From a checkpoint of a small transformer trained on Wikipedia.
Size: 14 layers, width 384, 4 heads of 96, MLP 1024 SwiGLU, vocabulary 9620, 28.5M parameters.
MLP neurons of a small language model. Each row is named by its layer, matrix (gate and up: input weights) and neuron, and shows model dimensions 32-127. Each number is 500 + 25 x the weight over its row's rms, rounded and kept within 0 to 999. Numbers have three digits each. A neuron's up and down rows have the sign that makes its largest values positive.
A block is one neuron, or neurons of one layer that tend to fire together. After each block is what it responds to, as a language model described it from the Wikipedia text at the highest values.

L9.gate25:507519453497496526476469497514519459529513509441527520496501503491500491536468479490513481497525462493499527477510538490479542502470538512488501459517475477467469504514511519461470531476519527504537503492494477490486466483490502488530502507514499487495506523503467464545529513465513504509
L9.up25:525513468482538502504502522459470534540550517503525498499479528489518495466437462497470503509493517521519536543502570496461501538489517460498490467509477472497500455516484536488500529487463480539547475503518473491506463529502487544493534541476515477520467510488503493509519546496478518538
L9.gate83:515471474463512534471510494502495480512506482528470463504509525513440481527517484531519496477445487473478480514514520474529520482493475508462433495471519525482510483525457489447495483491504514510477533501479486473538472535475547494501481486462498486528447498508500488524502506508457474484
L9.up83:532458485498526505519500500502496473497497477528515505487514492517493486492441533517508538499502497524510484505480532539492488478583501474489522506486549497488526482501524462521506522475475508518500531554484486502518487494418487462503485506495503502501491532497552520534475511476469472460
L9.gate257:530507521488469496512520489466505495494550521522501502481546460495502491510511467517492516480515486472532544480476523486477488479543481505467479502551513482459490494480476486478512468509468481535519517507501491484509464485502499540526473458512494545495488475462481534515501506522451554507
L9.up257:493545483503528483490493539506510529521476479537503485478474510451493494534510503467512466546479476522485527497519477531440511503509511490508538548489478500462499492512492439535498498512548485540505501460507496521522510507517473516468480457498486513482476502545505498483494533517484497462
L9.gate291:544521487496492508481489505495473528511476490478515423504495518483507528529517491515507547491481483528518524513476471521490534541477506491521502503501458464503464486536464506457481479487509520508489539510490496528481483517529503555465575520497467504471504478483528515492491527519531532458
L9.up291:474538473525517516552528490485486504525505534481518473489510544485511500491532475472560502469516512501524483467496480489534524496474486486491498518498500510489501489529480497499481509555516476457503506510495485513508468474501516530519517519525485512520506509506518542532463498487491457489
L9.gate413:509462458465522512508501465457483467496506532515524525467496459502483515498492491555479483538508504505495497474519453485499524543471475518500566520529526508467518522526496530508500511480517506503502459534533500512489530493560521526471497545503513499488504496496500506496553490505517503482
L9.up413:531509493475460481504494522458500519467474495514528518476506524514511455535442528522500500482507463522485496479500485486556509471499484509482487456509475520489516476529474465446533493445514488491505499461479502531515493503509496464512511512518498517510461512513535453476487509528471479524
L9.gate469:479512504523522485512520527501507495480544524487522485507504512519459532504486504521513492506532461559507513474505539491514487501502496501554476461480453471517492469478503530527495485482474479513538514504507469464560494471511537481492481553548497480514471470530475496515501503505453539468
L9.up469:492496497524499417509482511522472520523466480496475500511465529530480461509511478512490491468477515519500508483487523522523494517498479499490550471482512484483485496505545514514503480492514525512451553482506496539464470477535529503507464510515484503477469548516469512526506498501498495537
L9.gate497:496460480502500477480498489482515500481503498492450499535508498494536497495524506503482490471528548549477529509491476488507461495513499466564500499524473493480453480532515556500421501480518483500477497483515507538519497513511537542515467488467491530537451509517511484510459534486451459498
L9.up497:446514491508527499486515485514511525510473501463503507563532522498509505512524494473499524525502500465507491489499512550505478487512509494486503483490474478521507508466506491473485483494509527500530497436473500533510455505504544506469487464522514526500505509512506531489461507509481527463
L9.gate575:500502515533493501487457480530497525491518518538522472533503474515448492507522507505549525490480529498487483449487493519494495499461507474537489536489527447515490504494543489576483491498496511501493509557537472533471565540511473489532498506493516484482519457548493535504508493500463502546
L9.up575:504490488509434505498471507499524508499455504519502508479528490509481511480515510492498528478471492468511462497506538518476526502487497481488412511470491468486496502534527526535503521483488513496483500518473517470500480519521510528481532505529476505530510479508510478463514526488474507510
L9.gate628:497480557488484430511491489537518504485535513480524498509529473510473528505531507527500513476499496516498514533478545556476533490516479489515521483510526517509490493477483481469463491491499502540491535537489502495515530523494486456470484497500487505487478534477499499495511475542498503502
L9.up628:519520540476500504550520534490487446492498479496507487482459480495541520422463520523477536483497522508531491497481487540498517514527488458525488520513503504476464527487474528453481510488428487451497510513498525507514487510484514499487511533486507486468514511510480482480462534474528521527
L9.gate686:491475471550527503525496520492492526506475470482477486464495553470448530501471480503483487508499540498512500484479499471500501522485467540492525498532517516444483541523498467489507489430499503517490471492497477472535535488484500513523436470517522484503502526484508499514510503510461484519
L9.up686:538492503506479498497511496524521480537495505536482562546517473495505486470533539502485502490506497491509463518494497513470487504550479481495495503463517503473469483491488520490523521497548486516539500508521478489491500517493520475497472498503491524490498522511522442479501537493501483498
L9.gate706:480507472516500500491530482489533476507492513488549526505513504470548478496521465490533529513494528523490528504524510535512500526516480507498534508523501469518498496453508490517533508462486452503514507510482544500460519497472523534534462552487497526527460507437500511533528487513477459495
L9.up706:491516490462492520534485513486459530490474495508479542543473498478509491508496472524532508515511510511513491522543531498480458504523483493494500487512509498494494498535502497507544459520504503511488493516507513522560500488475481497447499504502505490566466519508539510503481553522519534482
L9.gate715:515503505520498476499484519519454450491514504505516472495512477532534508492493531500458540499484515494461489479538528579506499485553477489517493505479495491490484496485498512473509521500498540485467512578499479469470481514498516519528504502554478493508501523489528488474507492540493516512
L9.up715:512472482494461518525489469523466463509503478510496488475505514497526508489496475481453501521521492509507521515557490513507524512512508499519467499528514469479537496509484483432469491510560502494504534478468509462509506569531472532490520538473513529449505486515528534510484475516527439533
L9.gate719:504486496511513527502500506518486459487514507540451519488523485548506472516505527467504503548515509473508511523477478539475513506493517532535472494490441515485502486487493509473486455525492542487540498448460506518497544521522516484501527513457507434527491489517529521457456511505500462520
L9.up719:506504530491491506496512481496505514506487485474493498503475466489512493467482506514497491509473475505459526527489501483528482499509524487502472467533479517504527537541516492500498500533550483459462497505492501539505505489469515509538494503536512525472503514518515490487487492520490482499
L9.gate796:510505522458534512510476493484533479510477504473499486502543557447506518524475470514496486489484482454488513486555517480519479458475484526472485496513462515529534512476505446524523473502539516456506544511494465529493487531479506485466476534500464505528532522476512537482507480461462518482
L9.up796:504484517570489507499515514534483533491569502534479486513505500519516518465476527477457472502486457464497536489520507498500518503466513473484461551489504475495500497540468514567548526493486523496475480516501545536507502500461506520481459534493485490473491503526514522486485483505502493473
L9.gate889:464496478499527511461547464547517463461522526515504542490502447538502497500487513531475516503481471480462476508505543537490505503473503479489450509517504505495460497486488483480514504504523540523495507509536454520529530473487523483538477496494515490530452427479499484534485510526538532514
L9.up889:508474460498501495462484493494459511508485531500520452497530532494520451525479509488520484485529500483480498574527454497478498494497504511492504476476482467481521486463525495495480487502441509485452490511517470559522509495478556455468482539515432499470528520507470500493489512513519470476
L9.gate943:518510488526496510515506463521526539452464468459501502504486490504480473520492478504552541466498488503483512485527499502488541477508473471503484497486526462486510459456464522476524514460470474498479538547502504506489447526495513519494456502551551534503493523514495513508494501516484486469
L9.up943:489474488489506451469488494542460553505463465502511518477498506508476481514496493484504517490463497491504500525470510549515435513507506490532502449479526516496489507506485517497488521485563524481508492471499467496510522484479494539489498531473495493461520526514489506510535509529527527511
Description: Fires on the digit right after a decimal point in numbers in climate tables, densities, percentages and coordinates (70.2, 648.6, 78.0); weaker on scattered word fragments.

L10.gate401:488514489498506524480530497539513527521493488497497493522484520524517492488488466462529483527494449493537484512495471512527517565468503517476476515517553504505505495504478483498514496531496497449486519529512509490521502503498471493502507498575476462497521464455527448475478492477484470497
L10.up401:481542503515495511520530508479471516476506503558527533477494481505513542523517474482465517519490459535506529496480456504492486506554459510487478495525514482464475514451515554520495500484485444507493515530483501510519520495498511526494503470484522528493482547478515450486536489501477487475
Description: The token right after an article subject's full name, mostly an opening parenthesis in lead sentences (born…, acronyms, native names), also table cell ends.

L10.gate117:508485547494514516528509483491491489480510447539480516497511481508479527499497516533553519502507505499508506494481499487509528525503521490521469490540488527463479508493495479501511510506471496559493502522517485533495467520512459504513509483491534446495458510482504503529530511544479474472
L10.up117:499521497517493485552542523452486563465490497490517504483497472522480474481534513503551535515470481482458545471482506436505506476489494490494487484510480491499465539459556470478502537465493535510500476489525465500544514530542516524529544502497493505497469477504513519522505485519465485519
Description: Digits or hyphens opening a quantity phrase before its unit or noun, such as 10 lb, 8/10, 60% and two-year, plus scattered mid-word fragments.

L9.gate14:441503526469511517549451471503475476471532522526479486489493507499486516532509486527501457492551466550495522490536563505499510506481503482488525546502532498470480511479484514514532498494498507493484487490490528500530541525500481493485521491504516470513553466521515482468527469526502471484
L9.up14:488474540498448464495487511469534496522479505514472490482462488538484516494438509501521484534479453518510473529473492531496540495518501538508530488506499482465471548493449481535515482516490512514454467517538500475511517465507497481483484536488464490529488524493504482549528482489490514478
L9.gate17:500479485498529526520477544482489509499474511509527487527480509501514508504478503539495497507491494488468475495545491489503508494523488510520468505547487494482482483579498484521483495442491497464522517526492506508550492496577512510524460531452477521525557458518508504499503518516472506509
L9.up17:494479534453506507482509490482499499503493455470516546486469488526501521490494482533485443525518510476463485470546517483460519509481519483496512515507542521518488514487500478515488528476472491499514509495560507515500508507512537487511521470504477443513511506519551534482494524489494465487
L9.gate172:483525493472490515517484512495479487522479519472494489485515475474509479501496459524466510533506486483518524495492548496508474483515491572461499518506520494523496499467543532520523528456552503500509497469538511514549565483484504542483499510517537493449543483507459500481548492539489478536
L9.up172:499535480484516495508490485548486510522506483448523517495546464512488530504516501487516492493490499490503549515508448502502539530535538503554530496529504502508464497528526510486466468470490491507490514506488504490519503468464478496524443542515519525510503506516497487543447505494529496462
L9.gate182:518509457482472512495468519516501477479462502528505560504528494471544519504541524534497512502522474472495497501490534465532501478514510506519505544503466475528562492492552506508529519485485497493528492448498534496502504507537530473546524472510507486511507542476500472511491519454461478518
L9.up182:494483477511481519508516525469505510494490471501505544496525485499529499501533501541473490477471530527551487454515536470523437514498483489482468528454487480539526509453463505537448504488473502485481501509507488539515518499542474497554488491504503513456505504521498517493478486473468546517
L9.gate320:531496489500458455525519477511490507477529503561510475500495502454554493500406492492466491510502496507545511482468507484504507488483524557501468469535490531513526488511512463479517540518487496504494483534488540489478539520518505474520509534521478485548504522467521510502469490545520501480
L9.up320:498486492533522477536521411497471479488501501551506518526524513476512534474478545513481448481499456512517508478504512469500493494516498529497503500530537534518516526534454469444478473575479483531470447481495495491490522490527515452537532503474474512506537553520506507508499483451521542505
L9.gate493:496470482515536484456486478513495515480488508482453498510524529485519489524447479554492514492460552490483504476526521512557511468538490475498473517515464497514529520488473532494529483523508502536497445503475505523501515563515505520511486464530497545489511494471513528464495500546495540512
L9.up493:527479489503550485482526446531462488516505511471512514508551512508513545464519469524510464489517504503492500490445502472531505485483526515502494560500514500512508498504514504499517528470504530520526479516456519519509475493543461501488498499519465518495551493417505488487489527481474544459
L9.gate501:482487490493515452499476537507496511522518491510462535490505513507545497498487510490465485479513484528495519428470499499480536518518480524484494508529527475468512490514506512487487475507496539482464504514517497487464527551486511456488490487459510478530497465515504449523515493423507500482
L9.up501:469526507492507519499454423512507509540495480482519457494487439450487500512449505529512496531489514492473546494504488547521437516524509492491530487564474520472534480505478539503492506497494499526498475523503523491511522534508466528540509497458529504536478569501514482506486420454549500509
L9.gate513:486475493523504497548477520477498463486484552495538519525459497517490518496480532498512503533498472494504483518525512528480474495482495530515484497485480490515515482494488472555478529511461525509449507537516513482499553492505487504495501531510445505469545489494536543502535499512481501491
L9.up513:452457498484536465541530459508473534478501521520496474460519512555489510488476478542493467501514533499472521460487516560466502480498467509503462530507482524485520497471499506487509512523474463525482488445506497522499476465500511503493525523525496489469499485494506502534461523525495502492
L9.gate516:473495516516521502476501459506469510488495493493508522504472514480500533487502492502507492508506456500499504507477531478520519511515520481535504477511522487468511488561466490508508475507476516480436453474479489506478533493483517488521516526522530492505523491533505509510528524520526522531
L9.up516:460515479497478468473549490465479550488447523492512494482473514488471518506465482482494500491529477453503525475476545490507579537486504498482484510494525472509518520514441515484522476468490510520489483472497508536542476516475492532494518493557512473528446515478490533504509478532535521517
L9.gate517:478493499522501495476534545461495493481518482528473464447483484540457503486487469455483534497475486462496528528464467528501542516518474517497533494514504537536509488520509509505475470513468483482503534470503524508503512483525545479537517531505487514518491505490469513496529464539520526494
L9.up517:531517469478490492510491495504487484504505506463485483475452443527522499475469442487499516478537451498491485515470506500503522543494499488502495517474502515510481483527502484439547480466560471516503501522482516467498467538544508540523506505508502493521476516511506519531481507516522540511
L9.gate529:530525552500492505526432550487503483493463525509512478536483458529527498457512514511511511495517469488548475528513457530468485480471530522490508479499468489463507448478529572493527451513508499471455490489510476473469465470501548527479520511460510480462515476499517495515490495462501533550
L9.up529:456486543526549480463537504462487519517461495543525519507524525524487539510467498495502450509537500532534512517457541482487501460562504495505549528465484472484470557495469533513495511479505532554530512448494474511542486541488503518493539535488508466483461493452465503479506491520494545506
L9.gate562:458477478489459535464514498487514530497481513478546511485459515514521497475452508491453502537509485501500489519516484461487511509521486537516537445517492508501535488531518487521496495507485527456487490538498497516490505469461502561537498522510474474485499463506487471500475518510521463494
L9.up562:519528522501472507539510493519427522475506491513475548474450522532507467473521510514476494476519511494489498553439524477485471470490499506507501471498494504520539482515499494514484502491506518493525517529530511507514510470460496510524537498508518470531483473490514542510464471495529459504
L9.gate580:505551511460514480529498485461504512526542516488531492427447477496535476520506512535498489512516455502499488533498560531473504502472481516506525534523534487501520522514485513511502478484478501499496473519487535527547542499505534475566519541541479516513512495439511467503471485513492507492
L9.up580:528516477519489475494494493514483498515525480517513540455491536479536492472479475472492483522500511511496503489469518482501518524504445498519478528499526526507535472499476500510470494510498522483504494524517502499545466507517527487541517487463480498554509495476442470485487500520491537545
L9.gate694:544527473516510475474484444487468467506507513525509496522535483505484486500501507518505532535449501496517478496473468519504517502550472465512505501508517464517444492500513463511481480506485526531475468459504457506485545514478513586489498522528472531505509502484502518484464513533500532526
L9.up694:501480483493520467493481522515550486492503518521470498497485500533475479478451497505498479512500531519455520472486496493506515519466493492457523450480515498466498499532498501514426481524516497504470504505462478525514520487450511542502493471500580472518514500482470514543495507515478509514
L9.gate969:508468486517520504509499472498494525495481499525533496493476523485484539494483487450556498470447525488503479528523506560473501488463522489462433510485515530505526486454455514531500513541498529467489471496483503469504509477543523499510501515504522447485483497488459510484462528518470483502
L9.up969:455494510524493494490457544501464538524522528533547503496526480479483489487474509478521482466487514534529500522493537513491487475504519494500466490536517518533474495525504462487517502514551518510470491551508491500482530554516550479500497498472502494510493501487498516527524492538502484496
L9.gate1015:505548491516530507481476503495477531490470515453529499527479440455541498456480500532473532501505516480507474502537467493512481525500496507486510426546443504528514524491515504503496471486511503504501488487500505516561493500503490540529504454537554499529491519526509455517486507463503485473
L9.up1015:461477544491527451543500509518518498477474489516457491478498502546527493531453510501461519502514517467493522479534509497521504528507493495471520507511449538497519530524515456472476501498523499474478492488499477522502532452457512497505451508497501443468498455472452485527441473446534513502
Description: Commas and opening parentheses right after a name or noun phrase, introducing an appositive, actor name, translation or aside, e.g. "Edward (David", "his mother, Jane …, was", "The first issue, published".

L8.gate548:507516470517506510474401503469470526526489462540497501499532487523504477515483501469513462473514507498486493548467462505520500456515476551503470545514508573447489483498476509475506472480524527478549520527511535456490552506526507469536534508468539488507523535506493462505481501490507516481
L8.up548:514476501481443525496480507514500535465500463500487532479495518506519493518497507458527484465538401494495464517501525534502484486442474515514474491472510496529522544527458509526470489508483509499503496546522483527462483517514491465482528539542499479511468542484557487484488485530521482530
L8.gate652:493439521488483454512528516537514479474522463513463502458456501529534517539496517488503521451489479510509545509459473503487516496496465443504540509487508514479513471478485473473512515507478511488530538475490505516478477511479482465508521547461460526489445530501477479520517525493500505485
L8.up652:488495489493470495550512482511540501490499517514521523482476483508533469510464527515480504465541462454495529492511471472494494456493500515476505468496483443514472508498461527484476556508483464505486469516499517491483487500476509466476490501490521511523495490523523461525504494511504506522
L8.gate905:495485498501483484468509515494494464468510472503476468491503503445489524511513533485512489486489469528469476489480528478465503525536477509480551478479491518479448528473525500458500496456526536507444499526466476477483459516508508497461544538479506477528500516499493485508500514474472495471
L8.up905:533503484485507502508443514484502488478497499495469523472514490520505533532532521521503531496473450492467497478515500536533446496480517474535535534500552485481526460515535509495473517477497476465506504543449501513457482516520510482487480476513527491555444544479479481511510494527501479483
L8.gate960:539540472507518500488480507493542548483467473491538482475524535477514462534465547442494488489528481484488504533520506506520496464520499539504484554521513478500509531525507453507486547515485518514516522527475476503478521531508465514571521483489514541474549505535506467520499471506488496517
L8.up960:495506438476509483484488508517515472497515485520466518456516505497483459513465528449499486470504459533454479544494498500524506448525509573513488542504507496491468505506495454472472557512466515502485467529482524494511499499496471501527561533498484508494540501497475468515476513481544489531
Description: The token just before a year or month in dates, especially the day number after "born" in biographies (born 22 January); also "in", commas, and "no".

L9.gate15:522494485515518512471558505481532501495480501480516497499481491441512480531437496479507496497464536470482518496497509500497509477525476508468532522501450485463519494488466487461506495559461497449505461470497469496522532495575485480501493483496475505466499492475480506491487497494503518456
L9.up15:529535454488490553475515506517525460503496512473501503498472526461481527500462528471543452543501452485466479494497489470522505520487479536492503504481471494541458495494453474525511524530463491482522508485518468477520542538522490535493471466537524520475465500539482547489475495478465491496
L9.gate43:506518489490540522466482471465492529499482505536489539507550460496498470436548450489474505518512530532492496463486531458492483496533494508494511535468503517502542527512475495460495467472466497479446496533488490500457525491480465539518542558487497495490520471503506474467540496481516467489
L9.up43:499518502512465483490468529499523514516556509497495528457474495505524493475463539504482498506479543513542487507527511560517474472511537515526520552460519475499509487522524479540490477514494531508493455513525480525501558538476477506455525544486464507446536476507493454520506501491490492529
L9.gate111:465516504496476498494521502467493448467564484491523491485470512450535473483507536498510490506494571470528529481506478494464523458487490492524477539487485478518487474512478517505484516526492546467486514487472475514473532513506486512471537561531529529494440500497521487509523479496482472480
L9.up111:527502501482458484522522495504534503467517534520549505518479521492526461557532519485480520479497508476447499489503501500493506498478489503531546509538477446485506486470505501517499498498506486463532495514482564486510494565548499516501494507501497476459505487489513533470514492482524493497
L9.gate166:475457510509502506480520446469489501531519486489495452493466491468504472559483496506498492522494517462515534522513477544520479535504505508554497531525497508478501507535495492455474487489522503510535461517491454515528517510498476517476486475496462466494519520473498482514494531540494526504
L9.up166:471508465478483468439492484505509481536507524466521526497499481458500477500520515521503514529467479524598518465518478500492524520486506531514512486464484502473490515496518483486479511472515502508488482521488491516462545444499537472474490475448523472488518490505495471480480472504473503511
L9.gate180:468535467476476543489479462531493523520510509522533479442519514519550523489513499506488527494470503493519515480517523534548525482500511491534461474517490568513506516491496535472470513512495485508496483483499529459482538498468542522527532490500465471491506537486481491493540448547474502489
L9.up180:525510499506472483516483523495541500534462504505508488504474481491527532480486474528524509480477482563495485513479514504463521545502514516539511497503533539503553504485511514501533546496480515510511534478513546500489487494526535505495508488504485474464521518527534516476537456495523485420
L9.gate198:474521435537527514545512494504490431478486456520472509567464486541512511522468450498480496496494468497491485525484487511484539514490463452528509520505516519471540521512498471461500520521491473490515529528471481512538464466491515507489492506497504498482493534529467537461503487465450459492
L9.up198:464481465490493468499468483523473538467545488508491524501518516442476507519531496497535468476477488539472443511513499482521502561508502494468540499511535508524504504492499519479448488472488519509494541514504494549484545527493500547461468480493475468571487497486481492481525443509502524462
L9.gate289:483502529494504490499451526528482533477519505535502484544524480476525525477502507510518507469530525526519548498520505524502487508488487509511538523466544546462515494467485488524493489483513504517472501529444485512430506503480529511514545511502500505471486534473524467480489451509508471547
L9.up289:486529527516495505471474542474495544500515481490482454505515485500474483486482486496529501469524474535517513471494494504500466481483459514521491490511514476533502494484521527491525483462486518494491527527471506514488461506563494482522522459499520504520477475504544474506493509485568497506
L9.gate326:505503498499500482505523534503463512521510481513535485491513479485521468513491511502489496503512531543501484491531481446529520503459489515490488474509530548452513487472440503515509526502498521514487469499466515475513484458476504508463518492520483515537509515457533498494489491506518491529
L9.up326:470492531508463468515483527553493477491492481500468504493532491458504530481459527532511489506506501550475492506502503489474532471503491505501516473509560512473537475519433531486500501489525504533524495504503497502512494517524528523513545492493532477531487496520516501493505526521530526523
L9.gate403:509442511553502510500504498468488552471508457499471497448565492488476519484441520449502531497502515499526525495537539524519488509487520511509494518484487469497483478483484461511512514482509426511530483505485545465522542514515495521510546504513474496471537517515497454484457493510512492502
L9.up403:477461493518542484491444557478477498482438513476509494493451486447509493451528481501514513431457499505518547529501475521523477479523492467466496459459480481510491502439446521478497482481479493517540483527527541495514485465497479488470501487513477465447495534498508501482502504522534541514
L9.gate426:449487511502488499480513517516476493490506491505493487499506471505495493489477456496502506495476499500541529523504493480467484497500493487486539513516470500459520470503516461446511506519529511496514456477482488533511456512532466525475516517503505507477524511538478525486486471486493528535
L9.up426:489510511467476524504501490523491527519462530474469518486508466516513522473476483492492492519482518498514503561485527504501485507511477513524531520496501527501497497546478480479504475566534495464522529502450530485544485505515497545520497513552525499475485504488480496512509551476472497518
L9.gate448:518498481526490505479506448500467463510510486543509504493484505461491520500501525567490508511527462555495488498546477518517513534487533525459501480490483497473565531485475497482493445511511522487458494484472527537484532519466460475523489558477527470540509492519516509458548494498497508506
L9.up448:524486455515515512519489503482485497485493523482500515542517492487515501488463503526447488483509492506514474523566489492476512481473500499513501481493474510506527472468482522492508501482476497524476475475530523526501494504499496487489524492490482501460509493467454491481527495511520525484
L9.gate483:471502457541506478513511538475507485500510515524480496514531490533531481523490489529487471477498538477478532481471500496508518528454501517501528526492538527472481482511514503521504523482501478530513513522506466514457534473493522464513516497495469513494509513473521492486483463533505503482
L9.up483:455519508501512504484512477520480457498550482536488502448491524519483499477532510500487490472509534563505477516480492476491521489492514546481521508509540515493541527472502472478469530479423476513508514486495499516507516490487499504478522521496496517472551518518514498504547512513486512552
L9.gate774:552469538493524474539496518548515469482503481535523514467501508502494529504485491521491492484525500460480527510489511536462464510512487486477498477491533525455460473526509530493449524492509455525470471504511482532488503567514505512507527497530489519489509490532469488470544506495463488499
L9.up774:512489478502537465551461535447500524476511508501489537503506484514492511520487514484476515490471505487509504510485525529524479500430481480503506497494538454468528547520526490492488537514461519483520485507542525463545488514497505462484530478494482562569485472528511479508510477519542470462
L9.gate875:485487496506513472470477462468484510514532498484463481497526519476524465463531456524511475500466506504500547479477544495517486477503464474464496508501519496508484498475482533470490502519517500557493494460478508509484500491500488524546502495507480548505505510494487474508535530512455523509
L9.up875:514493527462554463536479474519509527451449503487500493507493514472478455519489499564503487504526517571514492475516492546507503455480453521472527514498508472502471508496499487473490492550466504487505482465426510482519511494493525530509505504498487474498559519516527555491479508509479519525
L9.gate881:525498497470467501493489435474538518449526452495518485483441522518507473477486485518510513471530479528469507493523476513464496491505515504482484518448518507473523514479498513462475518514471500456467538499518504520474536534511511457510473521489475501509423505476504528528487484480519544456
L9.up881:490493523503512489506509482442520511521506465488477500465509509475533501531489533497524503485495500497521459522497497497473482463472446487492484574459527514450447475530514443482513520502490498508456497480479533451475496542492497491514524498478440499495495467510466472515482498506491463463
L9.gate951:495488504490541497535511468501518477496495553460537495491484460497529537478534477533506508514516521498484489480488490503471507518486526475523479495518509537543471511524493484463498512514493507530480479496484511482490508491565501496489487491542478494505464518487496509530483551501475513512
L9.up951:518475482463480541491507514559516491521466508490511489492471470447530514533527471466510524542481434504474498511486477562520527527523520463537474456498542461510443491500504461482493512462508528471474500499557526498476472475476495523481506512478507513467474544508522467556474518523503519500
Description: The opening parenthesis after a person's full name in a Wikipedia biography's first line, before birth dates (Steel (born), Ciocanu (18 January); weaker on word-piece beginnings like al in algae, di in died.

L8.gate448:504464487468485463501564492540507518496476524477495532532545486507532506486499482496506496495501481540513498478516504524505510496518507441493526493491487473498534498533497496481489502475489555461506515525474484482528450534495490509512481474529503458486508501518528505479467455529514508483
L8.up448:559487455502527507481487518530503508515501541507516525484538533490539462513463490492534492497495469488525506483471462497524451528481477448461496504457446480512483487481507494497471529509512495490557503458521501500533501491530503531514498493496461496518513491537512485487475474483500432482
L8.gate476:575523481485495516478538500535487525500467523512522494497481491467519525496464553483475535497552489488513492494489468509517486496505473472519442490508449488430482538530451497499515493476496515509483489503539499505520486496535477527537511456543488512457514462489511457502481501484497503508
L8.up476:516490451501546477471499507527511513539510462538502500523500506516545484536499515443518496476572498483509463516486515493529508509471498463539524510532498473502473458506496464500502499481543478506511442497494518509467479493474530478500492516477477517509462495480503484482464548528482493464
L8.gate799:508490485503504534486500474509477500531525484508459493510460464461500500496517481461557463505559500533527539489517520536496486506487541490411550517499477458487518494475508509505446454431521484494483510481511519476495510527523482519497479512469498531503501508508520514485454491523473502503
L8.up799:506478500487426510517529469536525508500461540542536460485484501486497491519518545456507496510504506488483564494470476538534525487512486459503506535489494481517464533483509508479486457478513493493512482472497476509512493489536504490548440498462482545499485526536534491488481537489473485490
L8.gate892:535522509520533498495437470507522478506504502531516452456536502495468482514481485463540499500510497533472521470492499542524518529514479490502469464485518533496491461491501462476503485483513488516518508499482504479552498520540540524510498501482506514506556532463524488514510461508537499515
L8.up892:500491437496503509485460481478546504515517470478512459540489510496507491510509499494529524533496516552543505486522514520519489530513472486516511476455506511495520489485529495499452482488499453541521530466507485496497481507518530490525482524523504517469485445500477505510484432513458446485
Description: Fires on the first digit after a currency sign or decimal point, as in $1,000, 3.4 mi and 7.7%, and on closing == of Wikipedia section headings.

L10.gate873:455473505496503502508487542478505517482539497520518510480471507489488468503503568492501487463460515530558544499503504490477500492497527489510500442518514460484511495507511528509519441492541534448542509467456496491464469482469527520542541557548470507475533511548470508514515540500490479477
L10.up873:493480492495501497521493543528496513504510482493517503502483516481495516499538501515488503516508481545533489535503495475527496482500525504493505519511509535514511451500441484511507509516553524507495469527521480539487527492532501511440475561504571515490520456491491475528432460483490501490
Description: Commas right after a proper noun, especially a city or place name, before its state or country, e.g. Vancouver, British Columbia; Moscow, Russia; Leipzig, 1836.

L8.gate42:523507531474494500460534522517526515524486495531507500516499519516553512505520531503467494468440515486510495529489513522493469488527460432539484485503481459484455494520467506512501494494510530515523524478535492469527497473523497486514514526531523481490459496519503472521529474550505503506
L8.up42:504482526503504479486498501534501539536486515432463485501533520535527444503480468466507474499501541508487466484446487510466526506554537451533513455495516477480504505517451502518505511500499488540488504509475530456526521479481467534537533487502507526502476517460524468514492455497484512512
L8.gate427:495486514506536554496507534458475496500516464516504498518561479459497499449465493472453533521495502501490448494474517525532527493535486527496466502515470459505489478503480496509503499499533492481494500523519518571524533478475504487490514474472486501506483473479493462535474474534484539485
L8.up427:524495476517517490444515430505534502511465479503520482502519493468493499475479494462522483492459484487502464487472498471496517505520509500509522482476516416454547483514509524481500539443519505500494509489456495473475502545494501489492527484516518455461525491487502480437524519540478574529
L8.gate509:476545513494497475498509498518490497536559500525487507491499462529510496463483494482485480513500491496508497497503508512508497503490514491510518504489528508486548550492495468527500521534447476527513446474517510511471472467545530511522517486520520467518508518456487500488499473459539523517
L8.up509:534529544511469527468492470482559499481543508519461512469496464542540459499455477517502471511524495486499501534505482505499471496492486446493514515500490489477464500532517485516490531497500452470464513483529479528464492504506511529502511513540510523506489479492503500543518506515497464544
L8.gate618:455523447476506535495494502496490498524492497520448545448515525510498502493539431513514494516448497494474480480477508507478510479475545532502488471538515523516513479514500495485497493510520515520532498486509485503447558476494537507510504459502515547467545447456509517481500489510461500513
L8.up618:513523438552477490488493481501495496521490482484505487458518489490512515510514499495493499478479539539448465506523539473481492499516491508511503491541522491481549495487527525509482493542496510520447516481506485463484515486556516496514495509523498465523510486485489467490491470544458474543
Description: Commas, occasionally an opening parenthesis, that begin an inserted clause or appositive, often right after a name, place or "and", in narrative prose: "Tampa, where", "and, while", "Tartak, the".